Weights of a small GPT-style language model, trained from scratch on English Wikipedia.
Size: MLP 1728 SwiGLU, vocabulary 20486.
Architecture: no biases in attention or MLP, untied embeddings.
MLP neurons of a small language model. Each row is named by its layer, matrix (gate and up: input weights) and neuron, and shows model dimensions 64-159. Each number is 128 + 24 x the weight over its row's rms, rounded and kept within 0 to 255. Numbers have three digits each. A neuron's up and down rows have the sign that makes its largest values positive.
Before each neuron's rows, "fires after" lists the tokens most often just before its 100 highest values on Wikipedia text that the model never trained on.

fires after: " the", ",", " |", ":"
L6.gate181:123113131149099142089128137110104080142064127121144130131130144106113134082169134133137098139074115145112128123161145134120123120170108138117127128125122157093107103147113159109126126144166139141102124129131183118094138144180130132128159140137142119116131163134101111108080114127100105144
L6.up181:114119173117105128121140132152160140147127113139103128166116155136175091131123119136093096151125130173159150109154130115098105145122115079082118139143129130150105150157120170113155158112115146114144120125084130153105078132095149111129103137098123151119098087146146146141138131135115153127

fires after: "\n", " life", "=="
L6.gate1066:136126103138093146129143150124130151155138129141131107093148125126130146123125114132138160144143133133127120115128123112114126146149139123142128123137111163146128166125147182188126154141125150138166116129150130081131123109133129146134124129097175125178120164137120118160162126124161102135
L6.up1066:126114149148108125124166145120129108155139136118101153069092140142133151145106080140127174144152094134119119153123149104113132092113151178113130151080095127111120079113085200132145160114137168124164150146157152064124134169132139111109106131151094048099135142109171123104120122121116161124

fires after: " the", " and"
L5.gate1096:102129122153130137109152136131107147099159116120129111115168157084157140092107093112104160170101134126156097122094120126108117142121117111121127131146133139147144165121117149107110147138129142147092137147146123094111126114145118160116142116093073112134155126146114108113144161167134101115
L5.up1096:135116145128114102147179128087152143136156084064136124136110137138069113111104103143093130132126153132148135129137109131106115132095150137153133130174123096164090106120094126104128132129090118128165149146113135103118078113181132162179119100067152152094101142136153114089105169139123162120

fires after: " |", "|"
L5.gate1240:117068130115125098160139157108104132099102162136164109101111139114116086104124130128130082094114077101090116166169167153128098145103105117138119151137087132148110152096143124103132124123098101140107139160127099101135152082102131149103135122163144132160169103143110151125134094149105106103
L5.up1240:146112138116127134157101122134097121080102143113158129169161115137122134131117127140126099127128131108139108142168124145127125138114092104136100143125123112139095089120115167112144117141127120092089197092106112162096144150162144127146105146118143118123150146109093118102135108125100097137

fires after: "|", " at"
L6.gate718:104106095164125104151088132137143158137167119083147124131152139147096132130162149093122064122129133123126158118139123154123146139167151136119115122103102139114107172112144137118133140115166072138129124087125133173200150133158184110150113149119099135109120140142138148131153113162129096160
L6.up718:133096140120106144134137156160122111095112164156152112151105143129156114049153116158155165129123172131103173140096124138101121151110122131162117104094100144144155137134161174099117158124153141143132152120131157095144126092118137110121097088104111130104143112179112148141117148164127146147

fires after: ".", " (", " from", ",", "15"
L5.gate983:125140115124128129169125175147149147128123123132125142142128109113142098136130099150120141093117121123105094109121114121144138096112103119130163138134138111091089156100098095135136108122120088181123153120120141118171159111120107062106161180080133155154106131136155100150123149086102147107
L5.up983:169129172150160107091166176122123095137100110122116154134125106110151112087124147145151180131115119123127120142165153121148158116152128061129133122159115102114150118142144116112131139131136115119146151107135148124114133148123122133096142127112096150112145092121147141114117146154157113073

fires after: ",", " September", " November", "|", "–", " December"
L6.gate255:169113125120087177129132133110086155124164131151115104138140141122186132201110131129166100125127161111108112129118177139109129145136132135127103115121145123077150126188116112087123119110097109131135115130099154184148115149101088136103129126143132078139166138120091111082094124130110137127
L6.up255:138099090166144125151118122136115140191169143127131101132143118147132112142123138094105145114171094159132106122146116148168148173115126146141136126134156124144097157083111127098161132148132081137129123130152136167107108160117153169142168122091141142119176072135111111103097106133110126137

fires after: " |", "\n", " the", " a"
L5.gate1006:110141173150141149090110101141105139099175154078101136132116112077133128126161144119108161135106108165119087150122131120131115103155154112125110194121139096092132116116140108132123172112113134120112156102102076120147146135122144074165054151181090127135138121104140128103172131109119125109
L5.up1006:116164148081096153127131070123110103136170114141131099090069154129156138139164137110074079134110123152092134098142098121080147108139175157129124153116129102137119111123151142112134122114101129134104110117163142142137142093126151137145108087160128121163162130128128102151137123147169111133

fires after: " 0", " 1", " 2", " 3"
L6.gate413:116149147151120166112108138107145116119158095103118167101177127112116112144129171185132113129127132112092152138122166152144152113153104128147118120098123162116147093133152141112092098131164155110134132137138117125134113146115176157088081128164105142162115148104076124151108136152133128131
L6.up413:187181111156139148100098115132116134149136102169133139143111156118156118140140167157095087103113151114165151120113173101164084108124125119144147085166175128123122091119141176144150122138101122140185092128144125160091096093123097142127160107152115130119138113142107115112107122156136144191

fires after: "|", "\n", " |", " ", ")"
L5.gate718:122114112137111123146110104127110099131107148107125093152106126139114125111099109165120111157095147111129095149124100145146120150130077113160113160122111156087131168131139151148151141122141083112128113110114113149159082130125105105107163101096117123152161123115133079124110117130121096159
L5.up718:121130153121121162159135121136134093129142135115174077177124102145097115079124120141120097120137102148111119145134155111138137185142076106133133127127138077118089134096177119097120100126101132139116124170110121100136098102120155125141127128127125116115176119100118132111173082142164144120

fires after: "\n", "-", " \"", ",", " ("
L5.gate285:119139152106136154123141161107113139132097116169119080112106125084161112106151095134139125144194090136140111095153148124140087109077155121147150139126096094143090129138157126146135116108185175174132125162144154124158122157118119172077104084102119166130081127116134105088080128139122099115
L5.up285:103130122149178106120130114120131111121113079148125156160118116100170153084122102129083147096121148116160121138111136148151125130127131139141091116143133149178159157160147082166122134150124117131095090120170133114115127152158142110120154155129145070068134122154099163131163130104110085125

fires after: " on", " No", " On", "On", " Vol", " at"
L6.gate1487:154135162106118111158115155090102158117117142111122129154109109075126141134147160091162111102160162120113096143177158129138094141173136094147179152139164123113135144169171117137158120122127101127155161128131137141124158165107090107126115093117133098116093134157147148083110098162172135103
L6.up1487:074121153096102162136124101123143152160125131129152131156120137135131135091151139124137099085143164114107164148166133095112136157134133142114094135121148102173116158169117136133156142126097120083167145129136147113125168147104135106139156087146149096094165145148184121160117095158123120110

fires after: " |", " of", ",", " ("
L6.gate1345:109100105132135097118129155126085150159094123127116128163153134115106149105138117122136108086110161135101108117145147167109107118111116159147161125094104113151170132127123123114099110137127141152111144127142148102137116143154148127143132092102166151143128143119095138153127139169160144114
L6.up1345:116119148152140144142106105153134110129122143151123132078132093076100111138122130141153133113105133111143106108142107153147086091087159109123141130148152113156146143127101106148109153125108096109093129123146115126159208094181123144099132161123146140113123122104121115113151147102193188127

fires after: "\n", "==", "-"
L5.gate272:085149085110139143127120102086091175134079112074135139142134135120092141157087117099158142089105135124099095152125114185115143127102118144152069196124153084136112141140159155081138108162127126167091116102125097119112124139091150120116149136139155136121113099156115146115178170104116161155
L5.up272:109137110110143112114150136133094116162108128092121142159126114113131106137100122121162135078135141119145177127128144151158113123099132152125122127146153141152140110094089136158161092151130131084101136123101142138088134119112105086100127138159102074100094124143132154196142143129064144116

fires after: "–", " (", " |", ";", ".", "\n"
L6.gate552:143141106113150097123117125102146105164163142129107142129116153137176179150130123143135104157141114115101150149130153132125132121132133138132137123176173092142168156110150135111096108116095118137112156096134119096136109102102149138102164133137158137137142165144143136131147164100135138085
L6.up552:118152140084111123091145144141165070121108146083099156141154145106136145138162148122152131139109133121122140141127140106143149163160119129151149136123115097149104153126150089171146153104157121139141101158127066131119156139075118118109146124151149169140114157108105157137126096124145050111

fires after: " in", " of", " "
L6.gate1268:102110143137138145105170082090129111152126131090125124128102115139116145086138088096154134128110129101110132152106170102173126171113122152151094134125158125159159143134134092106124103089111160136066122125106161137113139114135121140120117077138088147108123102151109146103150149153150121099
L6.up1268:103136080107181133108165134113125108096128124135113068128111166139121111096107138114108105168131129101099100139156170130115126178133131117137170124117112128114088112115126148152105145126124130148132124113101106137096124125130201118153169139125123147101122102097149143114066123116142145122

fires after: "\n", "|", " |", " Party"
L5.gate1176:094162123160089089177124152135140142127178107115126066084130140159104159172125103101172174113089122111107151158160148160112169157133132160147135158162146147145106136071094149129141129127143121129195142117096105156149127133144112106151154118167128149094103137112099129170124168146144164131
L5.up1176:145116110109131142108121171112098132156140098099113127126173124146151088102140135149182122125139131117119120152113114133142153085092113124156120145133115138162089128114121138112112090140126128079125102136111170155120108122172154083104103164172097122126111136116110089189135107100136094119

fires after: " of", " the", " on", " to", " New", " member"
L6.gate717:117162179138108112134144129122146146139120117153147095155156114092150156105097111145124073082147118131146132145121135145155114173168118114124122091153179119100092157133167160098090148111132094122093136129116098156187131099103157102120124132156078157166138090106126087114088106129123133127
L6.up717:102136161124154150127115128108122147121138090130168147150119136122075151067117057127081118129109149150133155115148167097196092163159079118133097146148124153152141086111162189112099145138145119118140110148147148128125143124141075109148118144092108152139116137136120104141110092119182119120

fires after: " |", "|"
L6.gate1417:127114124165112100137121115134117128164150130135100150164128143164137151145154105132198140087115124146128141144145141140115161123174144098134135155125156146108134135141120123132135135104140128136107101106087153105124115110152172117123136100154120130091152100101101125133103131138080104123
L6.up1417:130099151151155132145140121157120075175114126133165105142082114092088159123136138096147133090100167086103141146090123108167167122111109098083084136100147117129166154131161164133140163115102086154158112153114156151095100149130146140127109109118125162147147097100142127145114055115117142131

fires after: " |", "–", " a", "."
L5.gate412:132098113062159098130119098105137126138093135112081126134091127123151126083089160141136148151157133147136127103101143120129114163161117121138134114155139102106131108195132152138140108126152135124097125094104178129090144167124110167108136110163136152184115156138153113133115152124184121141
L5.up412:135094074108129102150151122167089110140113160142110153130142168161134119137115127086128161134132155106110122112150136135139137119125151099147122144137133129079109128115143174123151135115174103086156145101147108097088106142135145111149113140132104117124138093117129118104087133096152155141

fires after: "==", ".", " ==", "\n", "===", " ==="
L6.gate924:164081087117123115121125146093136114144158133154122148092081126156148117062106110105177153102131166132160124102114114139107102114120134140141106137089115119151132128065127151114135169139115110111120139127171119151091139117141118134151128119121072143150119126079103092121135160162165130133
L6.up924:178108145129113072118149103114124115106129124136100106108156091129150103108109124121134142152141105113118171145140114129133128126117123116155082160201105112111137130108129202141154142163138108110122108130099166091126107127173099160086138102108091136144115181080121124100100114114103141086

fires after: " |", ")", ",", "–"
L5.gate590:132149115114149140151142131155136115166107149118093124169128121139150142128134118109057143172124117147121163118116126109126104134128131096119146139150139107115102147142115187140144157134147103092067130148123162089106105113116129133090119097126143095066147099164151101147164136153195153164
L5.up590:119116102128156133137105152155123114111129159115132089113102143136108138100139077135104118169162137173129081126130151100132142098122118104139166145165099162132139177105102118126130104129128088135123118144174157125134079113129166111145140106164112104100112127122163073126123106122174137156

fires after: " the", ".", " The", " and", "The"
L5.gate897:098126138127135119123115153124114126145141135083145065136100152118147119151108097114141106122123120148108156138102132150124124091154130133088080136134144148170100148123115154129136140108147162155131133096155141103139090150148127129111112084109154150135107170085143098115171201105169142159
L5.up897:138130109124090117119119146129103090105096126134089105112149098098123087133123101137108088155112088127119109137101089156141099081146125133157153137158092151150134168142112129119077115138175133130155118111152096132155134142111065161092079122149094149121140154121135136148115179093132097126

fires after: " |", "|---|---|---|---|", " the"
L5.gate365:112149122124084152106140144082125116117164119094134128116129111127119147105158100160142114158163171119110135143118137139148102157154121068140104124107171166118082155112129109123154133126123157121110122127165103157090161112121106166155116098122104131158139163155121115124092101176129138103
L5.up365:094196164137132140137125109115142164093170140128114127151146137072143121155148103161117140141129149137124111161089168117172119121114103107158154099102141144126164120093081114079183095131112136129174123149150136124141166138137160115116118135112132128134118133152141074134144110093167156102

fires after: "\n", " \"", " (", "-", "=="
L6.gate422:142143144167163134118097130145108119067099131181131163147133110111105132113143066168139110165134143167111170098102104082113152126097135149143114153130121105140128080139139155175110149125117086129120090131109187096155086129116091095112086110136112148135184146111157161120148103143093131149
L6.up422:175123112139118139150178144122116117128154079132123147094124118109158127138114151120105127093151094121119113102083120106117136141098034120154107168132094122132092114115144165094124121143129127122155109131190144141117136107143141114148122155130169123091138136097149127119121113121115133134

fires after: " 1", " 0", " 2", " 4", " \"", " 3"
L6.gate327:152126096145127198110130153075102110135130152111140103171107156159110141183110119145103154134126111103121140109160119118143117127133132107090128124143161110130143134073127093139135116133172126101147114118113136108132120150132115126149139108129167111080113134147094130112137115172115116119
L6.up327:143108128140150121119163127140142141109147117127139140129128134134127142112129107136144113092129113164133140151058133134095129134181129121113127133127132100094097096169118121127145094122100161132137152107131130094125084106153058163090156107092115119124133120119110107142145120158107151145

fires after: "\n"
L6.gate831:134194080130117154109145097153127137123160117104099133124125122123122143156104153166127165143134114125111161136155105115093156120125096133104150078126123081139116106124123149088172176129132116126143084125127132136144124185106118156166106134134118132123116156096122143118159106145169092139
L6.up831:127132129100147112124165111106094124133127117154093121151146103123153095158138131153125151119131143087109134122134103088119159154095107073106146111135144131175141127102137147120139070147121083094153113100166083153133154093094154103147149112111130118086127131064119140151112125142111116109

fires after: "\n"
L5.gate883:121141137096159143110058102107099198137135166101108117116141113107152103160114177140158096153117114160108125139150130126140126132145125141138135126096121129162119096143107138121114118105114136096135151102112152122156114128099130087149153127111142113095138164147128130114108135141070105179
L5.up883:147166185140139155081168148143131127122166095142109106152117150159099143124123170127189098111142145143103131131134140116103087128138108150109164086125148170159133114146121105170110143128146086135124106149121114144139127093094168126125153167124150076056130136123156180125109115128110145129

fires after: " the", " The"
L5.gate864:082139153078128105121150124135142153109099124133139129116127123138147153149112082117109090128125149107129076160096140152102121168124115175124132160142116120142125094133143145157114108152087127121112105157125172150134127162148113099137120102075160121139153095173187132121115162099131106167
L5.up864:120137142134129141150090152127112107170105122152131119144134095146133101130084116114129128157112159135157072102155136129083130182123138116134143128162083171171160167165187139124109146127131119150173076136135109141119144115133100139093127153110148141105117098092130136102134167172115116105

fires after: " the", ".", " -", " in"
L5.gate628:080121143134109081119152105119112158119127144134099100098163115148163130083115100112128127154150149163132095169150130123123157138114093150129091111147155128166119118107133163105147135119113142102161133135165117146113144133130117110147122098127106166142085113177119109161147163119118139092
L5.up628:159127103114126123118180170128142158135153111109111118126105093132122120130141086109088128189106100083139111133121098149117097116132146173115107106170120119149121107111080150144108149120164128117129138134088156168124136110131095168116125128080127130141081151081159107076122137147160101145

fires after: ",", ".", " Washington", "ville"
L6.gate340:129136159141152119107160145150144194136144114163143058109154119089095142119126107142155135133145166142145128079145150124162123158130105139143114161112144140116133124105115140125132113127117137126088106108140145187141141119120139163165127138141160155148124139079130087140130111143153090100
L6.up340:180164110099126132093107120116091099114105089145088127111150127073092098129082126120148184163130119182110129117100160133167137151143147131149112123107158152158096072148162146153127089152162156126124102127171194163141118142122174141093076116106083101118202166110097173114113167147104129151

fires after: " at", " from", " to", " his", " in", "'s"
L5.gate996:109092125151069143158117070084144153113174157128143114135166105159153136088116132123108121176152083105125131150176167154127113163116132070173104093119162102123131107106173105155118127125106158148120155153106137120070137141128124104157107120187079124127091131124129153149131123178142138083
L5.up996:136118099178143133136151103093125134096114110116123184102136122115155157114114169133092144134111139160160131137133147126137179158117133089118112109103155101138128113181169138129115115131087074132144110145120121148141174115130130109134085134119161113123083123107138165175141170112118120131

fires after: " (", ","
L5.gate1330:174129145139149096153120125124112112141127171126146138160130131137092140130114127080133133192140147130107205104135109157109110185115149140119147117109170081132105059142135129109122114126141128181100130116119121134138138127092166086131119119089159153141129118118163105076129104126155102114
L5.up1330:135142099128139118182168137128113119110167117174139129077155131132102115161145110185145112133095100133127118127130117120153120127081178144117132143110062130102126133110116124132095113129129154099099111138115122105117129164098120111143137136134125105119109145031105101115096131153123153101

fires after: " |"
L6.gate711:127110140151138138125137127120139141165109084160123133094162076139124110076121103090145172115097096136116127124119109110148153159161118116147134124132150085082125158107099173119121158137097154128100154105071078085147130125106100149117144094145143122122144149144157120126105127141139135138
L6.up711:128093145167095134156142149152161147119157111149138131117121125145091081110169136128089150145145131129148184120086152127138157141141144121156128107146120110135109129153122153118115101120112130117109111132096126113129173122122116121181154126143081124126114091136137130105179140150106116092

fires after: " the", " The", " his", " only"
L5.gate1300:172149081145110098149121158120136111162106123084154131126156150167106139115119143127140088114155120120128079133108142115102140158139140126102128155088143140124145174182112091133185179107123100114145165076130160127094146127115088172090151155139115154141120114145145115119128166129131117101
L5.up1300:118139149144091116110137122157132171100109104139084111145106127098109086159150104117141118124120120153139113130094187167170144123130146079106119091081150149192134134179106141183135157144099095134115144136149150168153166115138167189140165115082092159135183156149132121099112151137176144130

fires after: "\n", " 1", " 2006", " 2016", " 0"
L6.gate1208:112129097157132145145074134136163069133120147139144126149148156140113111137130076154141133126138106092109116148147125105082099121116133140121100156149129150150105156109128120120114129119152107145137178107120136123113114108093142113126155154107124095109139160122162125158135152127123143130
L6.up1208:169151109160154119128129121123120091133132139139160144144115187114170134140125142133150115131161126156138118099141119144133127147115110100178072133118124126125092083131113101121163132134149137145103095136134126098168126121101126154148107142094133110149108165096139126116116149138171128083

fires after: ",", ".", " |"
L5.gate1475:137097107115112178126115147118127123053108122119157153127119153146109125135100109165152087132125131109120134131147100081108141108152130131116124123106103108129131102098180130066082164134137133128101081130156145100096127103064109135144082094190109124121116141114126158135109124134109165133
L5.up1475:118159133124143118098122092134097139096132160113142128119134108161074103136125106143151117169138114162127132136141069126144114087110137150097127120109085147137137139104103112117094121147155112146120133109128099148135141124125110124096126118149100141156112164147121127105104089133144115087

fires after: "\n", " the"
L5.gate135:128117131104098142103152141141085162121132122095128106099142110141149140116066157150120136134143098122154133115151111103139105121103105127126147128108148085120137112062126164176158115119111106115119142109083147180098127099114177127142139117148180162122104117111124191126100146105124117119
L5.up135:121141153097110112063163089119118120151166071102147077113140139141108159144117121129160177128108113108151107106132165128117106113120134131125120135146127106109152074058145123111141168115090136118128131105086127158127122132101155137118133123136139110110112074119102123134116155096113086112

fires after: " |", "th", "re", ")"
L5.gate811:092162129115144151097155100134107099100133080128136130127148093139122058101099112097104143113157111137095126123110154096132116090116101110149116128083119132104152133133109164160125125130119105092130122145124147130136126109121123136165151136104096124142111082150125088165116119171151153160
L5.up811:140089116129122111152107142105125085129160178116149192130168163133164103140146126092105138134148131081137139108099153151107111126101138141170103147127165130122128131129139110134148097123128129120076137108143122104154173141099093160099110066113144109130109139108133097136117144136129144129

fires after: " 0", " |", " 2", " 100", " 1", " Swing"
L5.gate332:127134131153100144112125151111109147103122105129130137106118151128091115102113143122126122079139110186143111107173142113095146126100143121094096108125139104125147121118143128112144111110135130109183114070167158146117103101131132140114126103123131147130117146137135118135139180133094179150
L5.up332:140176103108119142091136127111180105153105151146138111104100152100156100127111151152123137119121137116134161132095131131122141145077128108111118121152121178138105129137126139182158079132119113118101143136096093133127143101160105130118118121162105129088144105142129081147095166142139153053

fires after: "\n", ".", ",", ")."
L5.gate1571:142126146121117164122149119161098115144155095100153111119131128151147142121140115124113130115126116137141150146129103121075148112137130115076092130134093083115156113119221087144133139100139125162112128143123120109148173117128173111136143137147084134120119160113130146128145140102137125138
L5.up1571:119075164126144107159127104149139113137141045103081146097116093114121153107095102139131154133102123121097144129137150101116118100117139094144142111147104132152149135114123136125115125103132117195129104150118097108095174110123135163129134133121114104125110112117122095181153124151134113150

fires after: " the", " early", ":", " 1970", "th"
L5.gate946:114107121096082117138114169119076140112134130078122099134125132153120187131140117140068153119121124100110129144120144095159124130124104090124117097148143091115104102119091142121146112103117126116136147103149182134122114118110142109150089157098126158124150084112131140161133145163140113169
L5.up946:157116121136126152124093169127147090168105058175139116120140103142137142137102171147138118111127159168117108134115139091150142126111157109096126092102128065105141134100111102140123127116129149133145121132140126065124155149162140085094124129134159168103153126112119127136177119156136095115

fires after: " of", " on", " in", " from", " to"
L6.gate1371:077104105172165087123139159168101117129135122115105149109130161144124139107136124153039116117118129154148104168127152084153129112128128113097087123097132143134092147151115120112118145153113107169129145170147124096146180166082114149081104143136123155098099107117119104153128109148104134065
L6.up1371:173115113160139123088102135127126159076134118089096135109122139164187140175136137098133139151111136121142125131118140137115144114139088128111100085103173148163125151071111106112151144127112130152120151143141105135116138115116129174135117162117130158113121143080149095145152150127123159070

fires after: ".", ",", " that", " He"
L6.gate925:122133115111159144124105098144087138148174082111159140108122152142112125132121117175126128115142138181158103090121152135142131106127170111170094124105157088156152116181084106122140145133097143112144134117140090121100154097130151118126101133124120142134159145114154134154082105119115099129
L6.up925:185132127094140091094170138133147177152104097115125147092122120135126118149093089109164142136133127134133120135132079140128146141129098118106108149150132149106156129116140134116132120146130126156119156131159139138103158120188123188125096123105110106133111140102159092121119144139157087162

fires after: " ", " 0", " Report", "ore", " 1"
L5.gate1692:137119126143133135136138124163156129114134110124116112127106155108115115156106138138118121113128151120096129110116116140108085103108169131132104104111111178042123119165057128148093108130117104136143145128143124080150070137081083126073119098114137151129102137181127108115122115106172094074
L5.up1692:084113107104120128108111103118149123169105112163095065125142139080104140116147152100148147146129118116103181128107118099114099121088138156121111142162160132099133107105111114168136132102114141127145140130118128146131124137158103105115105150096153147121117137112194112161113160162100165106

fires after: " |", ".", ").", " for"
L6.gate775:122148092141147094125121112126130116082116108107122117155174161094126098150135121117154128171114126084168107148142084139122147105144114083184111120152128115155118140139112135171115169149089109112094143135150110093150143155163115158126141105169153118096095157117128128110171137143133140120
L6.up775:111073152099120116133118130183149111149132150113153134129104157111104140105099113056136155162086127120102156157124132140161118154148104114114128139178110135075151136145115123143123099082124124139119104144115076134141132118163094136082115102123100132105106073116095123125114172145113147138

fires after: ",", " |", "."
L5.gate1246:164135088175135147146138143131091149115135135136120110132165115154109122047131095143110109086093129181125133130119103128133161106122122081129176126168086158153164086105137130124144144137086138135107162118124121137115104148113124108104139130138140151089121144120133114115132165130103111168
L5.up1246:147151093143110121142109121153146111108123138132190129118155127137105121085092101099135110158174134108134122134100077132136166124129125109137153115149099108156096105091158154124128126133152128136115143155111168128108124155130119125090119113149134165100157139129134108157129115134111099103

fires after: ",", " |"
L6.gate326:107145144140094139150118125109154079125137100130116129143111154177146141154139127131108144149081107175117118112114149078113079132101132094075144137173139139116109151109166096137135157141167162141059106107116120126150091116139173128065141096111103127158136181147133137122160165143131147127
L6.up326:126166162126077141142113101158110143134101091109135086135126170148095114118100172126087151159133078121124164111118149123090120140067143127110114148131123133162143098129103152130143142125133164140116117103149113143144107118151150096123144169118146120155170141120143123128147053103126176117

fires after: " |", " It", "|", " that"
L6.gate109:102161104152129094091155109117117088137160119123129137124130112112128137144163159125108122172085110136120149162130113142152191082134108182183129122143119111115129151127161158108126116138108129128104113133076122155107130118100069137125111109144120125156160181137118148120142139108136104118
L6.up109:097134124149124117127091138110130104136159082128081106077131137107164151143139163140109173134088114144127099114132096151101169118136110154143130112137095163153138117172123149121119164123088139150074133171143126156113140154125172160134136131078120110190127154131149144136139116120197165111

fires after: " of", " by", " to"
L6.gate177:156103155108118118130091143158098118097130115125115154112143129141096117109133142123083133115134161129117171171153113074146163135116141095119077108094160146150145111136069185123145125130111114125141116086141147127110092136150118124113117106152138143140114106096098127107147108120159118120
L6.up177:138146120135127167156149096080150132109146111159114100144115093179135110175115106122152118130131126088158140138147103137141093142112150106142144129146119161098155076128127142129118130111114147118142109144165142151137131129112158130150155140157131140143114128148185096140082113106063131131

fires after: " October", " September", " January", " May", " March", " November"
L5.gate438:150110099176148111114116145173161121123065114115142118166127155117136111153124131105121131091122156143118109126149135123183140100139174146109119129145118111094152145133133136141124125137126094107092179145099152149136106144116153129169144117120117124138120132133106156119136121144127102114
L5.up438:141123101089136101168109108157158114179127117158100124140121101119109100141139123139166169108117112125132103124135104127136132127093156120132127154099137142132110095156133093094128142137127133141114144163174146159106187098164124111074170128034112156165127129116109114127121105147089149118

fires after: ".", " |", ";", "–"
L5.gate509:157102098142123144154133073085138176096133103119094141149115119096099123076124129153071122094163115168133120164155126106117153115120089140136106117071097161131097130121164144097099101129135064122104164076136156120105138143158133126130144153154135148173161125154121074105110112071138122126
L5.up509:129122115123156156110148149119113115126125107139093138144190117128134157150059114123138159118132124096111077139133101079118124136120149158140146130103129087174106158146136117093138149146115117135124140119202133128158130120122145093156158161168098119102127089106164120124113127132118164127

fires after: " (", "G", "A"
L6.gate1248:159167121123166134120121122123117132134105091169112088092115150143139098099159144117163142108088111124127083128120143129122146106143129111124106155109088159131126114103134124128107113145145164139141162105085130131131080111141174119157159110105109134089132151109066134135102116108150162119
L6.up1248:131128126164127148147087102128123091100118109193115121149084132151122118062149118130137149140126141126129098129084145150113146081108143146149103126123102148125123127146155171118099101127147113142147139075123146135144121085133136087148122101097116113105155135113118157129107092118113127129

fires after: "|", " Air", " |", "Stage"
L6.gate658:103097130093131152115139124095120084104138132109150083105110119138185105096135108106154095149145161129144130124137165154121137165190144130185128073132105127139140129120143143144121109159099156122157143143128108104157153141136166150118135124140132152135143153121146134166129126135113134172
L6.up658:146128147036104075154151184105144117100124101108145137135176066124141116130153122105119133148106139055111110146149125133133102118128126135105159103105131106137151092112117106116141143117136105147103161118144084164120149099162148124097135127107142140090095127148142181135118115139156140084

fires after: " |", ";", "–", ",", " T", "."
L5.gate145:110165109112179116147132135168144121149149128123137149125162170167153182143140119124146110125114179146149091144127128135121111097150129113138096110126082115155125154115133114100085107141135141094129134134126109094122129153151160155152072113083115138127101124168137145170139107128110139080
L5.up145:119127102103134141122186087120131176132135077124130089164134130135126161120137151118130154125093127101169178136102124145145141124121110139120117127111141115119112099127139068103181120124111099132106125146127139105146119157147188083143115120119091159134140146118147108130111096155160143128

fires after: ",", " (", "|", ".", " |"
L6.gate860:119129123132145135118111146119124141102147148133136112121140100096142168104143082118071131110100172153143155151145145127116100128095102128118162117095155139094199104179166178097118143128098081138137121109132167129140156121120110120142102103146094070097153116125130128109093169087142090102
L6.up860:102142134098137125143132148146082129106168109126140161130111134111097137126156116116162171118138144155105120141130101128122141142122104139140106118113090168083168106136128150102123113140097104112109089131115147105121140158139169157144091098144150165135120090086131126171147108097105149076

fires after: " |", " to", "|", " (", "–", "-"
L6.gate111:127108101119132117101107114126127112115203104142120086097135115142143116116098118146102138121127147104130127132130133132137138084173141095084152119097135140125149138134108139103120072121147100164098146144172149095109103126145143167132114116097136156088156149144106161135105113166115149159
L6.up111:100130126100133144125117169122159093150113098138166127121114122136112123087107119134095135145083151103096130120148111116156132153140129121099115109148123122119129090169131157133138121113151091146153093125115116160108112090117155089119127150113118175141164124144070138131127140084138119137